Weights of a small GPT-style language model, trained from scratch on English Wikipedia: attention and MLP in parallel.
MLP neurons of a small language model. Each row is named by its layer, matrix (up: input weights) and neuron, and shows model dimensions 624-751. Each number is 500 + 25 x the weight over its row's rms, rounded and kept within 0 to 999. Numbers have three digits each.
A block is one neuron, or neurons of one layer that tend to fire together. After each block is what it responds to, as a language model described it from the Wikipedia text at the highest values.

L4.up150:486488482487499471473505496501507514545561533488473489540459468462501538493541557485515518510493447479529526465498498516506557538547473501549454510460503489498513495523501485521494514457517495470498477489466518465477479472549539489472471502461543534477514516489495494470461493454532523513505532485492487514478500521457529488483510536489482492520502459522461524490473538502534481472500
L4.up652:491473488526509497483476506531456497547499513503478535530467506498553496495466553512521548533455482473477557555450524502549501481525486487502518547498479462493484509482496486530541475507498524524535490510493531482492545473570518522495503520484526505475515510523539462460486497532478527500470516501495529505517472556535496505472484498484494468489510539504486511527490505518515481492488
L4.up1289:479490488501468525461477554509491559522526556463481542529448538471525509453475549525503508509517467492480483540482473517501490511507501460521526529482492548505472495522523521497557494504502489489443498488489523450485548506550482518463453530483516493465535499491489455520469488523492477482498518447497486515515467512501532502490505493516500498469479515508485533479502505526502493508505
L4.up2789:516514505489496514498476509527497478495476499541496542526522527518515482504513490510552498492506482473515474515523519499521462541525522439500522554453454537494469511478501461523488485489496472489534514486496496488517522481514481484512469493489509471499469509491544424501498484517484502519507484472525497490475473511533472453513502455441500462498520503482492559485505491479483512527506
Description: Adjectives and participles placed between a determiner and a noun, often the final piece of a split word: legend-ary, tal-ented, ens-uing, former, only.

L3.up376:498535510507502514504513477518487487471522451500483485543517499524493476545483530545469502535493510513547491474477507536480500483468491482529493501493552514432484498556493479522519535495482484478508521487548468495515476479525534542480477516493456455503516521507464497499506476529513467471468517506535496519511510473495536486488513517531534483531501513476465517526536486486509488480517
L3.up901:504548476506467475505518449496463480473480495548511444497554496509474468482499542493517562494507499499520504476528512515498519506508490478458495548521513494489487511514528480471542492543471517508524451497524507514503498475523516547458512515473485552474448520493475532492492489484489467453470528536513510471502534505535512490467477484502486540549521482560534469538518481522495518452448
L3.up975:482530500547489505513470528456508484527482508517498489506495493506521500525493486536454511474507468520522469498452504516483538441491458506542480508462549505450555426470524503477499514494478493431475530523524489518529488532479490519464486535497513508482463510468475520498466496486465445514546509566525496510513495501470470510443485531462506543526499518503480460476523487515510509489507
L3.up981:463505539493479526509524542515468472480496504493551494492515493479538475508505504495516501496493525507535497498494521548556487466513457497515528472478513500510544472508489542477484492493463481474470528568553481464494466497512480504485499410441500502499480529520478507539534499520486500476511499500477508480511460540479472454494489486493478530477529531458543501478508515513463492509494
L3.up1626:467514518462460474523478464502497507486482513497471548453517489513433490496476495508507517475492485455476484474513508523510504513503494483522489568445535472521507451527468480541536494499522482494509494515514511532478483510494474522499476532471519506501492499527504529479503493510477525484471505537491520476463534507473529497506483442500537546477500463499471496469503500494496487543466
L3.up1667:505499482477524481501523485473542519488471516478446531480542512476430507524478472518490478488524514471497505522474464505484514547468498510495498490475530539482454510513500451487491484527497456470531517509484487484454516530492503461468488464525503502505504493530511508517514457489487430531500511491498548525463487512505514519499547504506491509513485477549583484511522470490491527488525
L3.up1986:515527467442474510468514504481500486549513484490445506504491490488479467483469597530475533543490481483487472542529454498528523509531531515507536542501500503503483539490524534484463461515478499475507498529489521538490501473486505506508495496467523515491490500468486504525489520481523514461514474455454530496490504507481508497476523517492487504511535469479481506505483486453459501491483
L3.up2583:526492465523509505478550478489503502487505500459449517540535516519489518404532554510511496533512512489526517508527501456496484527543477477459475485483514498508483526502509531508485504464469516511492470487495497494494527493575544512485505519497514532535478503481490544509474546509525455486522515513473513505572487516552517490487518487478454544522487511463453465535487467519516502507483
Description: Prepositions starting a new sentence or paragraph, mainly By and In before dates or phrases (By 1966, In October); also part/rest of.

L4.up1170:486496462496515486447461509512485485528467511483485499486521476502516470487535528484490441490513510456487502456490480483463485539513485486535460476504521463481563550498460464498491501489485543461466527496503529516492474477517510476488471501505500493500545491483447496497462487489494489496462509505506505537515485485480523467531476522513522495499518507510517496495493538534448500491499
L4.up1707:489500487509487456507460501464540495449498487507499471512493480550526498454469486525511495497533497452464516490470475521522554486480519570501505498488486507525489536502477480481490502497525512481510538536461475533487508453510504464465498464540502464508522520512480491479503555513505474530457459474485496486483467532508507453502488529491491493502475506471532476501521459475485532518511
L4.up2758:486498506511497474499482494477535480458480534413469517480498510439518489468521492505488482491506488494507552520544516513545535537505496518541499446488494478470491511509464514509542459503498480445493477495479475478515504483483512487498566504536510496527424501566498516499511483507518475519534499526522520479546529509447516496512452520491486504493536469489515494528453506489497491501442
L4.up3011:535491490509515536505472520481487495508477486463479498506489479492524419486509483502504561474517543476492490552498475530474469541513448464501459465525499522530484490512431529491486536484493515482495515481502425542519470517482473498521501525528465505500487465498540489494485521475517490494457514474528447497519508521503483459468551514494496465518490515486518486492522518494501476477524
Description: The first one-letter piece of a rare word or surname split into subwords, especially S/s, such as S·iskel, s·auropods, m·orgue.

L5.up263:519514469520487505495506517534467512473537495541508526559489510439493490439472526469546524533479493482482565532498507487510550539523494524526506480525561492503472509563519504512479479511466512507498451480501471478490547496499486504501493493503535533460531501514495470470477473498526523479470495503496492478482474490492512516504484507516515493530483478442506482530503497491492523524538
L5.up1072:521493525519527490483445505529470511489513498525482504492482473494478523507481473495493553483466495465488519493453519496460531478512494469497479423503528491475476475487462484520520471491499527498459497430520497487478547552533496464480486527528516519465440489523481511509491479506462505488475501532453493476455482477512519491490482525478519512498497518447508480515515496507489507519528
Description: Prepositions like at, by, in that open set adverbial phrases, often after a comma or sentence start: at least, by contrast, By 1906; occasionally first-name pieces.

L5.up1468:509503489501511534491462507502517489532518528511497498505522554554482516554512500501514497471510487486476478515475481481488474508525446440466517448520488510496447496504469509503489505484524482543443478569462513524504477502552513509490452489515507442525505515474506498517509517484499545463515508502544512495531510464500492447513510478471514507495548482487501513468501504503520436469499
L5.up1742:522508497476501506462510531485522536536502509528519526480461489494512508513495526474478524480493489470499511535440483542532521487514477543504507505537509505533487499447484536490466507483491502465526488504437546514505458504500523526484497532491505517514526496485452494510515543486496514536469491493527469499479499528482488509432487516513485483486481461528488469499494454511434504500480
Description: Fires on a capital S (sometimes R) that begins a proper name or word, mostly first names and place names, e.g. Sense, Sint, Sasha, Sérgio.

L3.up102:510501465511527493493521460496509517481549442499504539542496458497475524541539470501456533513495457478514498497499511475485477498487459484473507497520531498463496502478520533479525504521477469501504512493534501507527509512491523531493484509502474506476520502506493492498508528511515498499499539507483506514514499538474535480477485478503494481495484473516508527540451508518556526499518
L3.up110:524485446497487469476477457477493531505503481513466524529502496494513505492463533504518468499517524510480516535526490482488501509506495470518493458497483544529517512520513448476504486503502480499451517493513486551479502518507476480488536512552543485511478493504516477487475552507473489494521532499535523464516501555533492475517426519498467523522513534519488520480498504492469491546504
L3.up527:482522549528495445510532513554501539532471507526473475523516523522490510538539515464521496555509520490481514519521553446442476528505497533471525474488518490457515523512551474517471517495505466456523493517516491486449542472479476488456510503494501488476524498461504551468490503485510493477496512480511519534509549489468508538487444517545519483529469487534494477490535472497515520473520
L3.up1056:527480444492495463465486557486489518538520511489508527527461504506472518490450525516479527485496511484478536514503487505493529536495490543510484491493473488491513484524510486531534484464502481502528503507528533461510533492557484508521538457486528491475510482457494502451492494509514466471481476474506542482509501483479487541429456459501496476489471480503536554534501508488523525481515
L3.up1326:514493490504519496498524520469476510480457507529493493510526479535520497454476508498472514545450504476469493533504479461537493522467483498509482490488497501502515486533479492480493508485478458488562495578520447510494496477509506493506510528516545541446493504487494494549531527534495484478521472492531517483485459555488532518488498465527548562485482564499489499513529484503528458504474
L3.up2181:513492500503476521485492482499487564520529465519469491514529518500564536486479481500453523518500517455517505573518491486473513492494499476490510481492506521509492477556518499500505514489444499482495480482482456491504479502486452477502522513453537509465485521487495494487501516479545521477493528512517524471530506512495517493532487517486502463497500536481520524495529528543526527503574
L3.up2339:467511506475492486506526537487540516547499490501449517490501490576520493485486519498469513451534518509497520534506516518473491518499518464506516460458487499484513464510503504529484462483488469457484529528518551470451467464491468459518501471465529485512501515512495549515476492517470466482474534509486527485544497462545504535464501488493515461527495550504533459469476496506489490496533
L3.up2354:521518504485499499475481513468473528477459476513465510520473577516528460498508475493479509499476540502516470538478510481525534488491528502482513533485507525498492484524495539508477509512508463547484530468505455479486505457483477498513426516464562524535488488476535463496505522504474476526496522510509489468563472560452517504494502478507494507522517527500515528542540513495523490486499
Description: Wh-words that start an embedded clause after a verb or preposition, such as what after learn, how after study of. Weaker on who, about, with and words that open a complement.

L5.up646:506521489529509497489496517474550525511502506486541493513512486487482506491485546526514526484460487490421506519523537503490519522530506519500485453474528501487487479444498543523527479507491519466469515461494516527487513495525538489485458520484497519491533515527488507511500465509476518527519484446521471520528539546505503454518523479453489472498457491506496504522532517483478514484530
L5.up899:494489506528518515491519508521511538507523543485509482490477548512518519551491474508472501534514505492505473511524474494489504543525484507492497526508502498469514519465480510455443513429495423468495525460524493515477559519494544493503482505492488527476501489495505484456460520501467462506515525520562483500494555519452480504516504496477466520454483544509465508490511507490479541521495
Description: Words that start a following clause, mostly relative or interrogative pronouns like which, that, what, often right after a comma or noun.

L3.up1026:504533501466501505479502460557477524528480474502477467479532542532517462496532455557482502500514465493485497482484458507496477485516491514546503505499510485482475472502505520487555460497516531473473526476505489511517524491497460501478517543519530528544520507462456497520477493528487480450511497537501506506471460503489474481490498509516495481494488498512522489461494463483478491480485
L3.up1727:470478501480499475479502508470536531503442505483458512490520520497495536480561494487542540470471506497511510544504537472460474524498460534520513460507454485491526503538489483506503505525493499505481446527480504526481449480513495496537539520480462494482497532539503531531510563460468484524507491557504486507546489493525485479505518462461534442493479528522514484518509507461477533489484
L3.up1766:505505496495513457504498535478505477507496499483489485452519496495536522516475486490477488475484460566511521489503491543498519521523495500472497530477442497541474502502493536493511461504496450525481505477480477491499430480463495473511522538465507497470494505512465517564539539468516487470464481531474522523505466476495504522521517494523504491536465508476465531517457498455515488481498
L3.up1948:498514522481477550487489508475469498456471464494475496461511467494542494480482462526502537507505506457515496514512542481499488543500518488484470501497483449497537510500505505500492510478490524503497478474493504490505542518541515483498498526500530482550528521519521527482510484454507539530504525556448470520473495479524485480494514511477495469470476490484483508519484512552492500518517
L3.up2144:493560484504584454517469523502482522526522493494488483567493495478509518447480472483491532515474481487511496491540543501504483497501458517469507507513474567507484498526472497456489496482477480491486522506531515517533483489510519567527498463525514514466530536541484489502477467512498484512456510533472496506498455487534449494496534506514462544512518472472499498489482513510501456524512
L3.up2149:484510502493522472464567493484452546484494484534504543499535505526499480501486499501474501514521529522553511494505544516500488487497490521503479498494511490508503485549497486539488492476516497515506520483484493486522502501472500529457502486474494481514515540482485469508525487513506460492504466506528510531509477496523491503494490524506527512497517524500491480484493486505490492552436
L3.up2346:499533508505512485513487501505434508475521509496537490504513496525489486519511512504507504470529513468496477494524533512523474514466511546451466497499478502486503510506561528505484524534502494477511505524495503481506469490512455516504514533526520527474485509533473538500470490506529490517518496495464529526532514509457541476462489526513509497516510461505532510541476511516488482516500
L3.up2964:489551492481487464475486499504515501484516433514489508525481497534545483509455521556489496493473463483484506485478493472443470463500467477462555529537454517494520510547499498524459501498501461488506543494492508540489506511529503536510486556455494501498484556545509487513529505559476497491462492500491496519483443492482525496465507506532514489518515463510488519467516536503499488524516
Description: Fires on the piece right after a word or number has begun, most strongly the digits after a thousands comma (3,277; 4,374; $40,469), also word-initial S/s pieces (Second Sailor, sinking, socket).

L4.up541:534534498495507454520532505515485448513537530493508511473477508519453529489479510485510492531468479518443514493496553510496495489482466490530486456490483540509450542523535528501515464531541498515493504516524479471515534508526521491469520466522512529477511437542515527453507521532541487497448474496492515502527490511499479500515523552486454548518497511470502509506492517519478495507494
L4.up1600:509530520482540459533475469549411509491461454509504481522461502485523465502470519519470533505545447481522511487486514543519486514524565503557536538457480451508447504497510484486563487531530474559452510475481488517528509477523516519497465503456470459466531484460455479480551537480519491507441517492505511537507443510495530471495488513495480502482498513521484515489495473497501517503522
L4.up2311:507538452473519489514522476501493465499520518478518501469480513514503495503514487501531477499449460443494503506526504469497506498508565511491480456514515492566536485522503505525487541490464519552486497507517459473506498515496489486462542492528486500431465484492470465491427545554543452486505555490481493494494472528480497496510489483541537520509527481440510521496487473449519518469534
L4.up2522:500485485521515462457510548490473430472499521485505515510456475522486524489515500523468516503481531482477497473516530543488520471472447500531499510502472540525456528473539522527509494456551552526545530471498471492520488505459505455458484504539498566493493515499507535467458481549512519489497530486477463481515496527465501521450520494506506510475451484509539520506544503519508490470490
Description: Prepositions and subordinators that open a sentence or clause and lead into an adverbial phrase, such as in 1935, while, shortly after, according to.